python train.py --n_layer=26 --d_model=192 --n_head=4 --n_kv_head=4 --head_dim=64 --d_mlp=768 --vocab_size=2048 --activation="gelu" --norm="layernorm" --norm_place="pre" --norm_eps=1e-06 --positions="learned" --qk_norm=false --attn_scale=0.125 --bias="none" --tie_embeddings=true --parallel_block=true --init="normal" --init_std_qkv=0.0361 --init_std_o=0.00501 --init_std_up=0.0361 --init_std_down=0.00501 --optimizer="adam_variant" --lr=0.00147 --beta1=0.95 --beta2=0.98 --weight_decay=0.064 --lr_head=0.00696 --grad_clip=0.5 --warmup_steps=422 --schedule="cos" --final_lr_fraction=0.0 --batch_tokens=65536 --seq_len=256 --doc_mask=true --z_loss=0.0001 --train_tokens=552400000 --steps=8429 --dataset="wikipedia_en"
MLP neurons of a small language model. Each row is named by its layer, matrix (up: input weights; down: output weights) and neuron, and shows model dimensions 0-191. Each number is 128 + 32 x the weight over its row's rms, rounded and kept within 0 to 255. Numbers have three digits each.
After each neuron's rows, "fires on" lists the tokens most often at its 100 highest values on Wikipedia text that the model never trained on.

L3.up86:098124163107153177114155079090166143148099146100112137101082143182184143163083208131136112084127114099102098137072084073113100143102153121153140114129206150150123130139083125164129147138173142126071106180167136090156127106109198117115101105089094094123129167148140146161094142093089146131077146143187169144088122098220093162172134177187127195090156119130114086145133112081169099116079023125105118108143127154085090096103118139152143083077166089116107066159166127155081142090106094134117088106126125129128155162152131077124099133133098141154084142111152151186147127115138146124
L3.down86:127140115175145228184074124125127135128091106083169128128101150102112150123098109187104105112136141100151143161131084060067081140096131141123168152118152125114118170105166095111139068209154159121140143152096188038131129116130116113125128112085117117168092151169173128108095189109096123174114156139155105152144112122120076141135092133130119134127135131133122078184129144090109114108148087128149156101118134132084133139126109118101198050152169167149138110143202105116100105160096081155062100068073122150113183122166124063110134181106164110168154191128127074155139095173172148142
fires on: ")", "\"", "),", ";", " |", " as"

L15.up511:095165081079200106164197134091127107102112194154179172122159093124188090136150155143119123148123105170128136130106147135122093087037157150136157119102060100095195100124069160143151152136116128097145139146109142142147139116070123130125112173116083136124177119091132139125081142128133181159130159106125153175071149084199172171149134173129096122163135134168114147109121115099096126132108059069041071094112142142127060141132200149132087151141119080113151149166139138182072172097121136121112113117138153119126100089137093117128146101097150188154122115124175158124097111082190140107
L15.down511:139174068135099095089112136120122125186139115148160101126127115142104093147140148130139142152116099072096099208140139090148165166103106168105092186123208148077131113153127150099092097161105115131128131169189102102128120142118133140119093124130130113146152053161153153086116105131160171128132134134171152153107178107173082088087110156112171177109114161094110111098097174118183184130090100087129148100194083112085112205133207121070116085130097144161147148127103122073131156075135081116117053179145153181099139085135149144112139158135110133150129080078177103156070161170131185119
fires on: " wh", "ran", " h", "h", "ed", "th"

L11.up256:138130160113139125102118056105138180161083109118155180127113089148133146158147169173125104130066082163121098103142157158063126147174085063141113112155134078200102079069151039141132116144103127096166096159162119113152085090131135109139086125125102112122076147091138105067070113117113188169188160151138136130098148109130144114140133123094112144141116163078110152068111153120166142124118157182077109138119159157169138137153155166143115077051168131110184078201168195159099126103101191106128159131114161092137116147106143169142155066067105125105137117141124159137142123114161170104
L11.down256:203135117109154115172055154123133107119175136123129073114162114120120078170090119134163194121105123115117183163078116088162105141125118137118141107157099132112105179145118105069134173080120146136173149202080141099138081227123121169177052153080121120133146126150183113166065153115161113109149107146096124109137139089085121091150170112122165115076066103163100079144132159163159188147102117092103156155107070115154143146127156106090138141067108159074114084134157121150170134122160168178105120194126107131065139127167131102165142096121145164159094161145134122096115124125138075180
fires on: " the", "ens", "e", "en", "ate"

L11.up210:104180116053108114105115110119148129108103158182161126170101176113181183146107084174148143133078113113158118114137160092160123099126132119120142137161178155128139117105112069172119204079109154144146097127100150130162153120143160121141115105150080057109134138124115165100089071179138161113168127104133155144115119067173095152179153164129176164096150169224109099148137096161095155125052156159113091176127168144117099122094095030140120138053177138111188108156099149159076114086109141144115115116176135112140153169146089097122126124152098113169069092138091134108119078106149168118
L11.down210:196161138137144137118138090154095126118081160124133150082155084097084092080127182164131124118059144113146146144094137126076104125148163104140119100076088124194159107149068107129154121167129107095083067128169063115133143118149120111167110118114115137093152111145165119139160095095140075063133113127162137151143114111175139142202143138129116166141091185164118118102196132093129140178180092202119147128080114134117172164094134087128113173086133071103099131133198163121113148146134095208062160101081132148178091107141114135142140137115154066151137179098144164044151138164131137085
fires on: "th", "al", "il", "ly", "ri", "."

L10.up738:159127139139118158131097137089118119152135131172113154123180163103088180166182163110141090141085125181093114120118119091125140082101110156127122090168107115184134154104141076122138095113080154162034032126126117081193044146182103094072144084184151143106148160128103143117209095119126180156177222102144125148106106107134163140098117075102115115139098126085117117156109119110156129104090158184104166122103134135126060100159134099164124147096158064166112144116130127145103117093142128141098168157177141099171135195104147087136112169099180163149155117110134160126097087110149107110
L10.down738:094162109134088094092144136168144117159136158097127129088148167120184108205149145132112097148119160110087088101145166098149128107120126160113133117109091100132208120146137110076048162129129155083161120109171150103119159165118143169178066073178184083132137114141165109123098142123189118151102125107184093075086109143124130081142098026155186187101090125166129167117163152137150181068130079103126145136103079158105146112133106143138130089105087137125137114089106127126138170109156121128130100188062122179121124107124101192212147155143124074133065159135158096110137174135129152108
fires on: "s", "ies", "itions", "ions", "es"

L8.up154:140122178146179163166112088135138159109048105140079137140116160197084143167094125154092150173120108105110108119147120105166152165144135120130127128157153140109194125144132162168088127127124173105075030145121102153159072118089150107135093158098178145092077102139131160121194145128119126122097161146167113141169193142136121129092165094132105099193182130143170107193096117117060150127150116124084090167151133108097116105145144120165159182100159078112101175174132166114160139101159109079081179135134091053095132108092168153118195143149163167122062147150123142101085124088130142085
L8.down154:159106150094135114125164139110163139162141128132122138156143079082131160164151138132085177121135107117096120124109159140197123161127095173083076130153111202086084101136039184154192147080084140142139121134151125127124082111100171135100126126133145113184140111145111045119091157179182179136177162058080151117071122090127090131078104138164111155064086097159178140133152117130104122127143133122105171121154108193100159128119132123066115117095109114135082136140148136066091152099132083122100076170150197068117180070114170134140140173097173128139114130149164070125135108155141162156
fires on: "s", "very", "ed", "ts", "ions", " us"

L2.up517:071177157099104085102112083147139188149151084095154117128082111081170139166114138129104098072056111143157077104084084122122185114157114110119190144150171119134079169087121145079073120096143123196199120115139087116137113177190113131070122126066168097166145103141145138133170117130122142092153110191110119125105086096108139135123163136106141133092125112173103065164135170132100122112113121141145106136151131105109121128198088163163100155126162099147150118089153161148043130110116070126102118095212146124125160125141061160148155147154097156105170133132117080186117111071157168100
L2.down517:099094116112109118098104149174126173102157121133128081083148078101107126120149159151145120099113180056142100122084119095151103126143143138068255125166178158155089202085161139099125133094160149147143135085142100143156111124124202152118139160091125079152106144116142149137156079059083107054146101126146094145109154126115151088096169133090151090121126173160138061094132131181118073110137102133110188178148198103156158123159085159176128126082134163120109134150221144124135085164127125123148084160172146128120124136131110180149129119087154106107144120114148152106159135088147163138
fires on: "r", "ical", "ar", "-l"

L3.up381:183121144089133167142150087160165139153120175110119143065126145171145091194107158140176175130122107095111138141068097119181057061094077137114159124159189134125113135126047103085119145116163159127072164117092150100125169150185152119114130100081104165132096164132124148147143094087077111156134122097166149113120094115192090180140137151174150112093135122130144104155145148108129119109113086174120116119127073157043092081101113128181140055117132113105131150082142142164137102081150123141057136160103099137114167137165098056105144115101127147175125199143173145148163104127182117184
L3.down381:135072110113099166171093097118105148081083147127147156157084141128079171183077081197112157102143108138151119158167119115109083136102194115171130088101147087208164150120085160134100157085106140165084140172129144131146135151103118148125116185085106186179102127153144151143092158174093148113071171124113170127139105147073107134047149131126126132114109084069117167141153168125058099115088138133172075166162156176133113116171129091102093102117145185131160106097035156154108120099122130172078097137120138108130155157106104124135146177150121107150098179170073121165155139137157087104
fires on: " |", " |\n", ")", "-", " —", "|"

L4.up477:123094183126091122171153085102133089164096106149110129148115111121095145087090142126097178125113162112078115097118143110166108130141127081072144148114217100153120103163132143180133152088145123091193116129138150122119135108116134104101111132022118142111129105130090160183170141138052082091125070153119137162096141091173119104216149141114123177144109061164126097130152084150089095138073054152164113175081127134140099069126109157139072156112187132104095086106199156134185100108151116173135145122155092132150154071136152114177132104136136120071098089121127094134157137133187153116
L4.down477:109127160108169173057110154177157057083116128094116127139038128156141132138152196096119111107147164072088103161156111105116164159153154089179198133169089100109119090138132157125142129141125158199101107151074121087105125126103114159130140128126096098154154123126126128120127191118102075058082115164108088182131104137126158109131194117142078140118160121138127128154185118107087148149138120065162144116106155111142149120077089146137140185095136163201073167139091166160082120173174183117104124141120126096125137058108103182154122059113102156160121123110095096158137137123181066123
fires on: "ll", " London", " British", " American", " Indian", " Austral"

L14.up43:087160180148088084177114105145203097147081141162123155184099129143072124106145123143071066123087137168134136154103167141099118153149110171133133175139093125161145121101116173121127084106105154129149054167116100090152103162168074178123139142134148155139098104130207134094121117157142111156172160113175162171150121116116104160121125092132070101112080085155139119086092143104133172061117123106152146131131103160142048130102141129111119111095089126069142139141199170128094099114113206110048136118070116062159149152123123152123110161100080188101076117145176110160107181133161109138
L14.down43:161090138181140134085108135129100115100166159098146116116137160022095144158073181111146170103142180159101094151108146116162060110135109208134174143171127110149109088112147126155122105147095128107174110171123137114140166098132099089140092048166142094132131091123057115108085145095149125105134156158101099115113167143113118101160087153101183106229120101117130133061143173106070105093164145174135118104122157206177167120082123160122170148101164150101099146142122100123132130138125148201130130214123093139088116098068122119140131125142128072145135159112162160150121126096073111155
fires on: "z", "el", "v", "ail", " (", "d"

L14.up515:176127163121116098217119105156166169112084152120143133145140150034129137104136136127143073106082124153150141111109149152113066125107071093160150133130012098126142076117169040187117110080139097155133133156162115120168152128153079117083102191081123053114111101083140132115131128152130138171129126124144170117132115159171112134188061132125105152100122156156104115091131127140130163134119140110088125181090144116171069160110174142118165142087133119121158065157161151137081167121182141108127112107142118110111183139067111206123121161070114135140104133178165131143111092111141162165
L14.down515:128125090134129160120118172120182129090132142103107128075175139153120090212107154158145192131134129139159129110068117128158053156164154107112181113161138127107161190106114149080092115098105144114098100130146128089136127175105203072173076120193102168157052079184124080126143097086137162135064143158187111114095168103092101081134104119102147155114118145155101133121123111142149126091092106157095145121124105115098180177157147110065085091105107156086224102144128135113137149154167172135169189137131127136112150139099124181103165098078149109113158108127092102178130130102087094162
fires on: "el", ",", " of", "ens", "le", "en"

L2.up323:118092153139113156117120093030161172126116153109094129133152200104108141115136116125147135154149117145082163118109177161104125090132130125152142122104089126071172144128147092184133153129107187160128128121147151097180116138194081079045113109146193119153157182114184137073177088143085147146119155141162108091133152102133107149162113068086144162086116138164131126082081170090118120095109147192119129146117126149116145090096202099185093116124174112111080084109105151120105116094143168116158162138107087094170137159197069107144195153099125152102104041160102149132150099121136152168
L2.down323:071096154119131164125029156126137154126137134178122140078140117119122112147137107098107134167140112124133089072155131208142118178104086158125158111093128180142164107099118137100146175129183145140154108151102163106168070136126105138125124150108087181171137108124143063122198117098155183201141093105141165028104091119102125124120111124137168200143120127144121117113118133108058101109110117146150187133126124125055134163144090038119149124106155064109191124078123136103132153113116135093215173075158131124157104164101174072122127113139158174140132110145154125132129165142164139169
fires on: "ions", "ines", "itions", "ies", "ains", "}"

L6.up516:112143143114132110164196138134145142204147098157134133159125105111125135099136136135137076111087146145068143109094107117144098123147100053118113161160161116202118110140094110108133103089139097132108077120136135107120115104083150152107108101074063154167154185130122084147120073115108111176147168159151106154134134126099069140149138172117172087196177084119123137110123143113110174111095114121157084143152049166093110036148124203166071127107150086150085160089195161167176103101149152150113112166114073129110170177116155123110088164115103179119120098146149219126112104115154090092
L6.down516:171105185078150116128136145085114146110109128152067133110192178137160182135103165175172087154091157118097126105166125088118076073180116055171090119086102120136096115105116101105118111138115169125153085117104194098073165139097150135136135134116105140107064138155173157150104116156102166100110140136140133150186162114109163115119084164121114087108131123180112150117160138149153118185148157137103100146074099117089187110155136086070136066163098075104061094145126181153166122119118093138159132118101148166138162173085162085164126106109196068086111110118145111107207127168136181163
fires on: "ens", "t", "g", "urg", "is", "s"

L18.up759:191114113103069119167107146128182131107087196147130183122115171146131084228108081133103104144089165129120111099156138134195069143145114135134159067098143141062195098095098137132117142119096123103109144090104139156173157162155155169113130115106128138166161096132148154145134095121131163112126170117156123143144197106134112159105130111149138193070089154133114150134156041093124140080077113176143112199107151182137099137136091113118162135091160144119166121150135108168142142119111128122124156143152100086141134092122128189075206164084065130151065099049113124145150140157141112083
L18.down759:174140179152220142141159106156147136152241084078131121138097152078140161127119112086112135120078102129117074166123097135044145146142164119170161089113089167202111180134179161171112172152177141125135130121129165195100129113096118124121140192161120165106138114098145111131158123112129080072139104179064098108174074119120146141119156083162144113129101177100180157081080134130142157144141100090095093163093091091095140145155128110141121128119093079135156137139116142121099128131054105157136109082115092155169077175115166088145185135126122103092098127161122090127163087116125130101
fires on: "2", "1", " con", " m", "in", "3"

L4.up700:086074138094114153130127129088123112130107104130083172102086110111122124179171125140114126164151113129139141124136126161128129212132139104164153071154115088070190174098145148185111170111134155112107123127174124136162089065126165128113102144064145185147113090117174144129160103107141095170082161103145093098142120094138173124146075171116170115079098198126134185148127120085083133120143129168085023130080173104141103140163128162169136132124133126122148086145140165148099199107139167111102202152152130079105104070127144177119202204108123170167071114144115084116132102123116101111
L4.down700:178140136149134127143113135085121140193112170114152148106130109151153111143124140136165126115109156161078094141141122082108064125103069136091144166184076128113151163122146128047170104135136109158140102140100117163090151146120196151086136082132119135085164164126129046142114118171118126149191129125118158066105092098157102120179151099165120166132149123100153149111135126135188143096136130059071151126131135207117168092080155123095180151149072143113071134114118147061200090073127078131114095173129173102160100160104153143153089049151112127082193121138138117149127105114192183141
fires on: " they", "ed", " o", " out", "s"

L15.up704:115164079123122153177119125098111127152121127162161135088145147102112153111094159184170129124166192116087117042143131180101102129124163132149136061155129129144125142112160122139141139143095152079112138181106176094149141110058181118082073128124121096078130106087127121166183102121087117179154161107144120165061137120202144121198130141109142138171136109137090075094139069119080122079145171072093087130144090147110079176137194154132099144061144100120128132108097162154140114098118140059113062117167117139107095170086138148113138168114108132153125152153153208141188148093110072115
L15.down704:071156078084120069146112090150160138149184092174141132114117186113135118116127158165106095054133110118141116060124142085102117169107152158140082059062105066121158114102189115133189197158166132170120063135136169118107143141114083160098153143141139088106108097116142142056145068080089149162142168117119162104160091222117101170160116095129169143110178139117128141130158152143164142086107104102229164105129137118080116122152133122112114139115093154137110112152161187108143125140148074131167154141170138133150098108086154119101068168109148116083165110121126132181126110149152130153
fires on: "ig", "im", "g", " War", "ag"

L8.up725:044119062083138165088148142148190124093091168094059104181133157115127143195082179139174183111158129063112100131124090126101137100112132172076177127181133133143174174091076141172093121116159152171079189109142144127104105171121052141153102150133115060154145144123125178158122146155099171135156181087145155095124109115162129157160125099154149154124127099173129131075125070119097082165153101137155128110177134138135087073135142136178159123116139091157154099113098122112119125073081073122121089097074132081114175182131120137140112153156122140161137139140129147146173154082181121104
L8.down725:111175126094129114191115116151094135114087128189139056156186139100157099107155184094184094165093114154115177152071141113134113115106149153118072139150106118160135092090113132166185057143091125091114113070158142140129151111130115157113108122166127146139129137150115162130180102103155021100170113124182116065088142147127182119101070132172144111127099137126245140064151128150188167081191147117141090189148115118119162081123122102148198105128173139101075168151099116110147135112086076102142149098144109110128143100111111115106095096129173152104129148090146120161124143125129119105
fires on: ".", "ong", "w", "ed", "ers"

L6.up717:103100175089079108147152131114147154209160120084106113175158124166137122127128111157122148206128134163126137143113140100093141081120089114127136150190074109196097105112107134132122099102147131176079033123127111176156117102113075102130124124064116164118123160140088069149200085146100104130134138137125099094119110094138157121096089077147136139134155148147133120167094165125109162136088151106090143163129115141074087106155096164171115168091125081106092174106179158089204106086140144125116116151157047153158147137107154146118154189123149182126085097105145168092192066131182151179
L6.down717:139093180155138128121144085096099154098109140110120150119155141158149142101137181082099132125139114127086112081156199156156120123128113153108047162083122160089080166092138096134166156161124149097163085169157115110077147152081145137080145116164163120136084125092109169143101165123157139166170145147154147123015091105102125198176110161150131121128129159148122185126169177119174137111116113143190123144121116155097102110139102063083125135109120089102113094099036100136156157139151104152136128160046145088088120153108141119117176107138128073121135150144093141125077231165145103068
fires on: "ipp", "s", "urg", " December", "ects", " public"

L6.up542:123105188089150098138143113086140089157150139123109155100075119119090216167077112120126153161063099125160152128099063115173135101236110091112130155144192093098047206061090178135130176107129141172079128109172144122105140165133182175115121104084123126163143167126143147143156108147125107135170103147127111184139141112131146158205139185092092118122121132187131128138086110184108076131124067199149132128094123126103118132120097174160135147098108138108118138148129138157123119123150131139102137081134187073100152099153163177148093162160131154095099148153115108101157102108074134113
L6.down542:160163133049135110163165177145119152157097167123094137170098088096151152141093111095128140097073089118108124092190071102199068099169066081079121117150147142168191178112139129129101122114192166102112118098140136108112150205102102154136130118154119074186180135093120157206141106123146185117183110101142120116105117121172125160063153181113115121104127103203086112121089137115118120115088118133111124096153125141145137152128129140069117078168128109155102152170187090100146097108084074120101101157185170191154123159116131054114111175161146120153111102117145118134153156109141133136
fires on: "ar", "r", "all", "ut", "ot"

L7.up229:121135099108123100122101119156142149123113173123138083137118100132098138163124163128106129190068124132136162119112109165149133058094169156105161135124126131156142198112107128149101090180088168152083146099127154091114099146118086140160119133178123077109162153107060125157033120097141099154162155182109217116078099162183044137092118151157144067134123065160103100103162096170123152124143135188119125161125127136137041117113180103123194130105095100188139076133131107140093098087123133124153160135089126129061140153145125155117147132112073124176107158123134216162169124118166110096
L7.down229:171220159143149113151132102113102184151098101099151108079161077064156122106161099109157137161149114157099087124140147107071148149106148167099129129112030111121131141128143128182146219212126158101125087132122166118071095123113138130090115188122134157165077068132193135122147154119137118152069161126114156140094145124129075136130205135111092164116078126137151141081112128108160122143146137094149129151106132118134116189128143005133134138096151145082130100151134099103128161138164090083083058101140177146157112179112140118141134126086182157145099132121133091159096114133149159148
fires on: ".", "n", "ev", "w", "c", "v"

L4.up755:128150152079145125143137146093146142130153173059132125145120174090159136150078151140119127213091102117135115131142125148094067138139135167125143109173112096144172173131092090183098103073102046116082190110142146145149185189111078166100143112074109094174131133111139096112193118104096109092130125119145118121150086160169105151075120127169149108132105091130128197091119063132023081091180177180144153157127076092073111116148129115156126054116155104133120106127091133120090122070142102141140148123095172104141138129125090150172177157155124158175127133091131122124186100108157125088
L4.down755:136132143160084147082124100141147110085145162156133066105195121053123201073029139155093164126128124121112176131096130106159072141105127121089085120112138113133115138144138137129196114142144177091151081105198114159131136116142115121156140130132103138122090097103095172117130145140132091184143079111079131066153140163122137169149176117083098150202094157171151111159168122191118136123240113112094122115113122121134191109192150086146129168109112142099129148172047163151119161096081161123178129145086087150121121096188164124145119103113124130124102110080156105116148156098110153127
fires on: "ed", "red", "ame", "ly", "ers", "ing"

L7.up747:090062114112110104102175115174202194107132165150100140139076126138115116201123134104160115144135118142078148128074116189108106139087068150150129116118167132163134160165081137126095151084157117093073134072093131082189124131133080131167103114098165067139118135116138094189107133075133112127147156149170165153105178126153184152145107120080155108124076154108132046118100174104118140175058089151089108129131107165074090136073105123121107154112138160157119120130081122158216143142160162098144179199131112107116123160117179096100149146107105159151068159168113172105143130132132109135
L7.down747:136000181065135077124168117142119131135069158112118149138114136136123122162092121129152157134140112143144176134097107152114093129121138130142083122141131185174074174168081186177129129108114131143091123153128167118131150149128108112110091163109128090150131107127109122123163223078119110160112107095138157098070157123156101130122113089132133107129123113141173134103103153183153108120086121109133114154137139145085125101140111123183111145117127113110134109087039134169125106111138107139060152144138174094149138056141114135138181143124106146130097137147152146132152149255131112121
fires on: " T", " L", " |", " t", " N", " D"

L8.up564:154107149121108080148135134100154107122077130145072123160077152216115123161078146111076117144178095139121181142078121107098114082107095114092131163186076059148157182130091131172136136142146145108124134128219064121187080149157130124090126096099199103100111110085106071132109146135175106096155185154165166084117146129170139157126102076061092147147137108119144155162121175088149136151110098129104144145139139186107075110100163095126125082103074076159107110122137141129173119127190129072122117167154094145144119111184123113174140156102142142116085097116180127133142123127178131197
L8.down564:091000167118115096131089064104080124148127114128128103120059160108104126140147131163097109162172108156157126118109095142185131138146109143080055097190116120122149191142105129182081164119143157110126152093148173112126095163179064082145151150137158069103155109125135145119121229185108148152155153104161144177110060105113106124158134120161128142120155119158121134133129188103159108093118137158126109149144138097112108136124148116166128101108125123141153089108031144141099129134159095142174123173087114149158108172104112112117149149117115142053127107124163083127136168203126123165
fires on: " (", ",", " of", "ublic", " government", " for"

L3.up302:132101142138170164123197112126164129150107092125161146083049104158100124153083187105106091154087106120074112144081141156121105087102099107098149104176193096163113172126061144087131106085184141119050130127128141113179139094158181166171143094116147094149119191123068151144173118068095171212126127131178178176101134138171122147201124144150130120142137141115137100164138160096099150143038086110112108126144105136097107090096097128104160106078111099099163108077163122149150105109126120158160147140111079115167167126128128103116097125133123148144100200134171165157121083092095115107
L3.down302:124081087133126160112083093150094189085129111176141135128070115099162108140094086189130145095173149110112151093144088111157161175110123127174091120119123083163162116133173171094119089087140181138144081123113145044152158154175064105135124166143036151142163096161135161070075220142157104129094129100074082137134141128133154151081151126121099062146164104105130108090114161127115096078102130167138125128143156170105158140097157150096102195116167135137137157085146142157121117127088158172123148151083167097149129082124101149122092186093187127099135146148087136135181126178099122180
fires on: " |"

L11.up603:179133137107068177191127081168116164153172156098139083181143128134145210127167130120167101130142141147126109089137097154142051107148152099122137101114094175152101154112110119110131118118136059087150094160117175088206141141121071092091123156078112135122118159086142189164106123124099095140088101121077166170124099095159117135148096172108106094208097123161089102128135144101123157099121073152122169131078114159164113152108186128151121120071145147193122132196178143141087119073125152135129164095085134080121167115101197174151157155148116171108125121192089170098141135148092137116
L11.down603:152114121146172183117119086138217083046096142129147079074136165116116090120224105134146147074084125103100167147112153092147154121118175108113134132142143086145118136156130146117093203187182133180154109097175120123095126127113152105118175098151141139136190151166051090159084125169104143109147155116122125087103142073121147140138153164123077157152175107109151101084101148112148213118136129117147198127086138132113123125130126138143164132167162120117121148106045140094179097162128153121124137147118174095147082084163104127128105107090082088125111094084073109133184119077148096092
fires on: "en", "u", "O", "w", " large", " well"

L7.up500:094142137122066073188155120159152114142094147166097146188049162161147144202137136104155125122089089161100107145126106108119127078080160140120153119165142131071162138137086104181142160179114169128130129148069113124130148123142152117112119155105151132132096124117108146118099103103076151184128148155171123153101130089131138143054096125166138150087067128206132120184141150113093154159040132101125083107067061115076054117143151203135161078119183130168144129140122168154160133127127167130130099182090110102106140153194160147104118146104115139114107152134166112162201085094094123143
L7.down500:182169166124121130181165169089152108097145122064101176127126137181142130122073064164105117085100118152179132097133149171096113102099107081191150103117110186110081147120089151121090164137106146096111110192109188105143109080132099114132108120105143157168065132146121188138143118131099177151123160097143133122082137148131139161086097129137214147138121087150090187121139086111081102129107200162094157156136134138167129106158132110090074116127177052072152188162131153125169137142107064135073093114126164131109104109126149146115150135062097123121083170158108086119169167163097169156
fires on: " a", " |", " an", ")", "E", " L"

L11.up652:133127081128100072172161119085116166156047213092165128105140107157157153126099161162156125154128071141106163066162168185096108163110146116130166099179113120132119167089132108151067147159130140123098098159106174116208122159049152130067110129114108095098114104097117140130100092091195145226149136147103161130068155143100147105146127141089134181125079112113110131101096114082091151122105145071095109097096146163141101136172157120154177160127110123141182142141115101124156127162153134116088115180134158130114097135148095169109136121103115164174089168162135141110174102129214177137
L11.down652:099054131147115077121170125127114107108122129130111146112174152151091163170117138114094108095163133123089036046125075068099115157193093158191129095176117177145113151082113112141159136150148142159139133104123136127129088147110150164130149137098066083175166094133086157119132150118083089108149119142146099101093104080076154185121121127129095136091148123122158136129164114073144159114135111117104162136030135099096158120144085129147121157179130123113097143124159187118163108149146149175193058155214130195146169170094191102139134136154076157131147144106081133158123168136145104164
fires on: "ig", "g", "if", "F", " |", "ay"

L10.up421:121089143154133214116135103094175121207116111077133174154085169168149168114135152201162146101136154145103163112095172137084123128080079117067136149142110114139113097128149078183109124096188173152128146151120120169124094153150094082095113112064121107106098125136181132127116125093098161140151136186207123162124153121134102157128136098149118095126164143131131111131170174082171124086076120091174137116098119111162127116125130142196112085097167117127113042093167205156061143106119173101120167160094142096112143125094115134149167159109074159113101132110099174204166165131120164108
L10.down421:129128156097163124108105137102124143176099118125122099124176047128102076113117069147160138163172113196159100121136111127153140140111145142186095107174147092068135165174069138079089136143128143074159113147121154126120098141094155122121129160109116152159163159121012112156203153150024129149127087165067128152079121105132161109107168182100078194134169115109162094106166158117157199108077117120110148114112128156140103114115127095163112064159157116101095133208090136121158122150152137130138130122136077150172153128116144145167137153119133147201116110096127065103124089132100112140
fires on: " the", "e", "ly", " be", " that", "ely"

L8.up600:125160124068135088201132104028146133155101151118112107143158137088120174141113109106127102142155113115149142141097149141120074125152145146100167158135159147128145069094112165125147137110147203123078111126166161110088078145064158099108146066107104088132148126058075113152103153199146142165124138152130113148128112169125110190116095113092104159120097127202138161136187110157099116150103126168066073179148117119107077158102151155138136127091093119070132097139159155152093124100137133109163178139204203138109139196125117087141102131185132144162079076122110138158128103095063165162
L8.down600:153141156102095066152113127167122120125153150076208064120179036172168139113136063180124088108089169086125168140135149106097081089149155084120079182129100150127142086110153140157146115111073172105112131170126096171143146134108095172078124119127183153108197134174134099090092097171159083120135123093151065124130154119101146138138169141106102178153120192078162159101193156140078138136104186126129097101088131132107108130085142055129157119113165177161113142154081130149156163155121108157148103116107074089137086148135157152115134168140191091164147146123152151094125108131135100164
fires on: "ly", ".", "A", "S", "s"

L14.up754:123117144138087156190073076103172099100098143151112181047136140143094103157084137166123053113130158081153141106074121141158113080172126103212134116169153166086098129129127134185109114127110127087152091151106149142125139131076159102127131098107134124142168181131140153153111112158080167079099146142157115119165187121093118109159128124135161178119106178117123073184095089074130180131117059178123150116085099138120096123136167143141125061120044136082123125112169076184154152104152142138096189198087115078150186126129101141137166125103122155164078087120100127163147147145117149121
L14.down754:126160085174132148133098080155142139175140173146178147166117101123136051140113056125095139030151095159109161073155127130155106130108133123070159081151141115132092102137129105106118138166117165194085147133097145164112141138154082108149138125140128124141088145131083122160152130117175065164146203153131135148119091175109153133122162146121125129125075123094172100078078128193176147127089142071080064129110163112092126174146082137128126151148105167132125144150083150184138123120118126099077067173096135089128061186178157163139156083171169082109096132171143126080151169145124112077
fires on: "3", "2", " an", "4", "ole"

L3.up505:168162121133116158153144117127186114146109122131082150110075104131145121138072191126120071124049088093072063135124156108166066115178098120112116071165172133138084151151056133060101139124136164097118102130102147090136142168131144153156151110144159177141110192154115161175163146130096145142090145107171198080128103112151110181176138157145141151117123120130132147165165136119145112134107106134139131139132095133099077096100109103122142076098096131118101089134129096152147086098135126135123144204114118113149224162147131064094053142140162141143108229090195080134183109128141132141
L3.down505:142104141110145101179083121074115145157139099119115173107119129143098151116133099234077133145192133112167122125136079083108127192139103116181085094109146106162179136164135142146096125091124141135144109150130123082122090116087122068157119115140103154145113120161161121109144179159104086135070148157037122143140074117093114213105161143156118083096154153053124177098131162148105136078096106128129149160103164157097087152157210156099105173113131161124165160054118177165109138143119146199107099149101168095141148092130137139135133167061109113106108120141101133153171173195127089122
fires on: " |", " ("

L2.up382:078137157143145167093184127130170184122090139095122162090086149158106128125114197139136118088032125109164067126081107108141129127100088175121135123151063065141139156125076118148102180125164116148108117149146165098151149130099146119068114116109154109126099138159145158101123154090115071165102136183171126151090104153154105161170118140130144141108101144129166141168132114162057113128162080154111064118134148120095115148123116134139155096110105085176135143094147155211091103173202102144071112098158142094157186133153132155131141140134116155179090232117158130193157068088107131161
L2.down382:109047121124154194123141155170077179069119121103153164137091140166106100114084171110095131094102158081158136132060132173179124127071137130134113166144084051130114152118133132028151091113168117151139057104174186116111182130123132125105100120152084103171159162120124201122168082103114124158132101166083100146097154126158156182121139106135139119131106147123135112147141183116150112085149126159116103168111182157125142167122107154126166125100131097124083199142199151164113059112103087190086091131152126109126155109146085182115122116120122137118140168129061184136149115100114110172
fires on: " |", ";"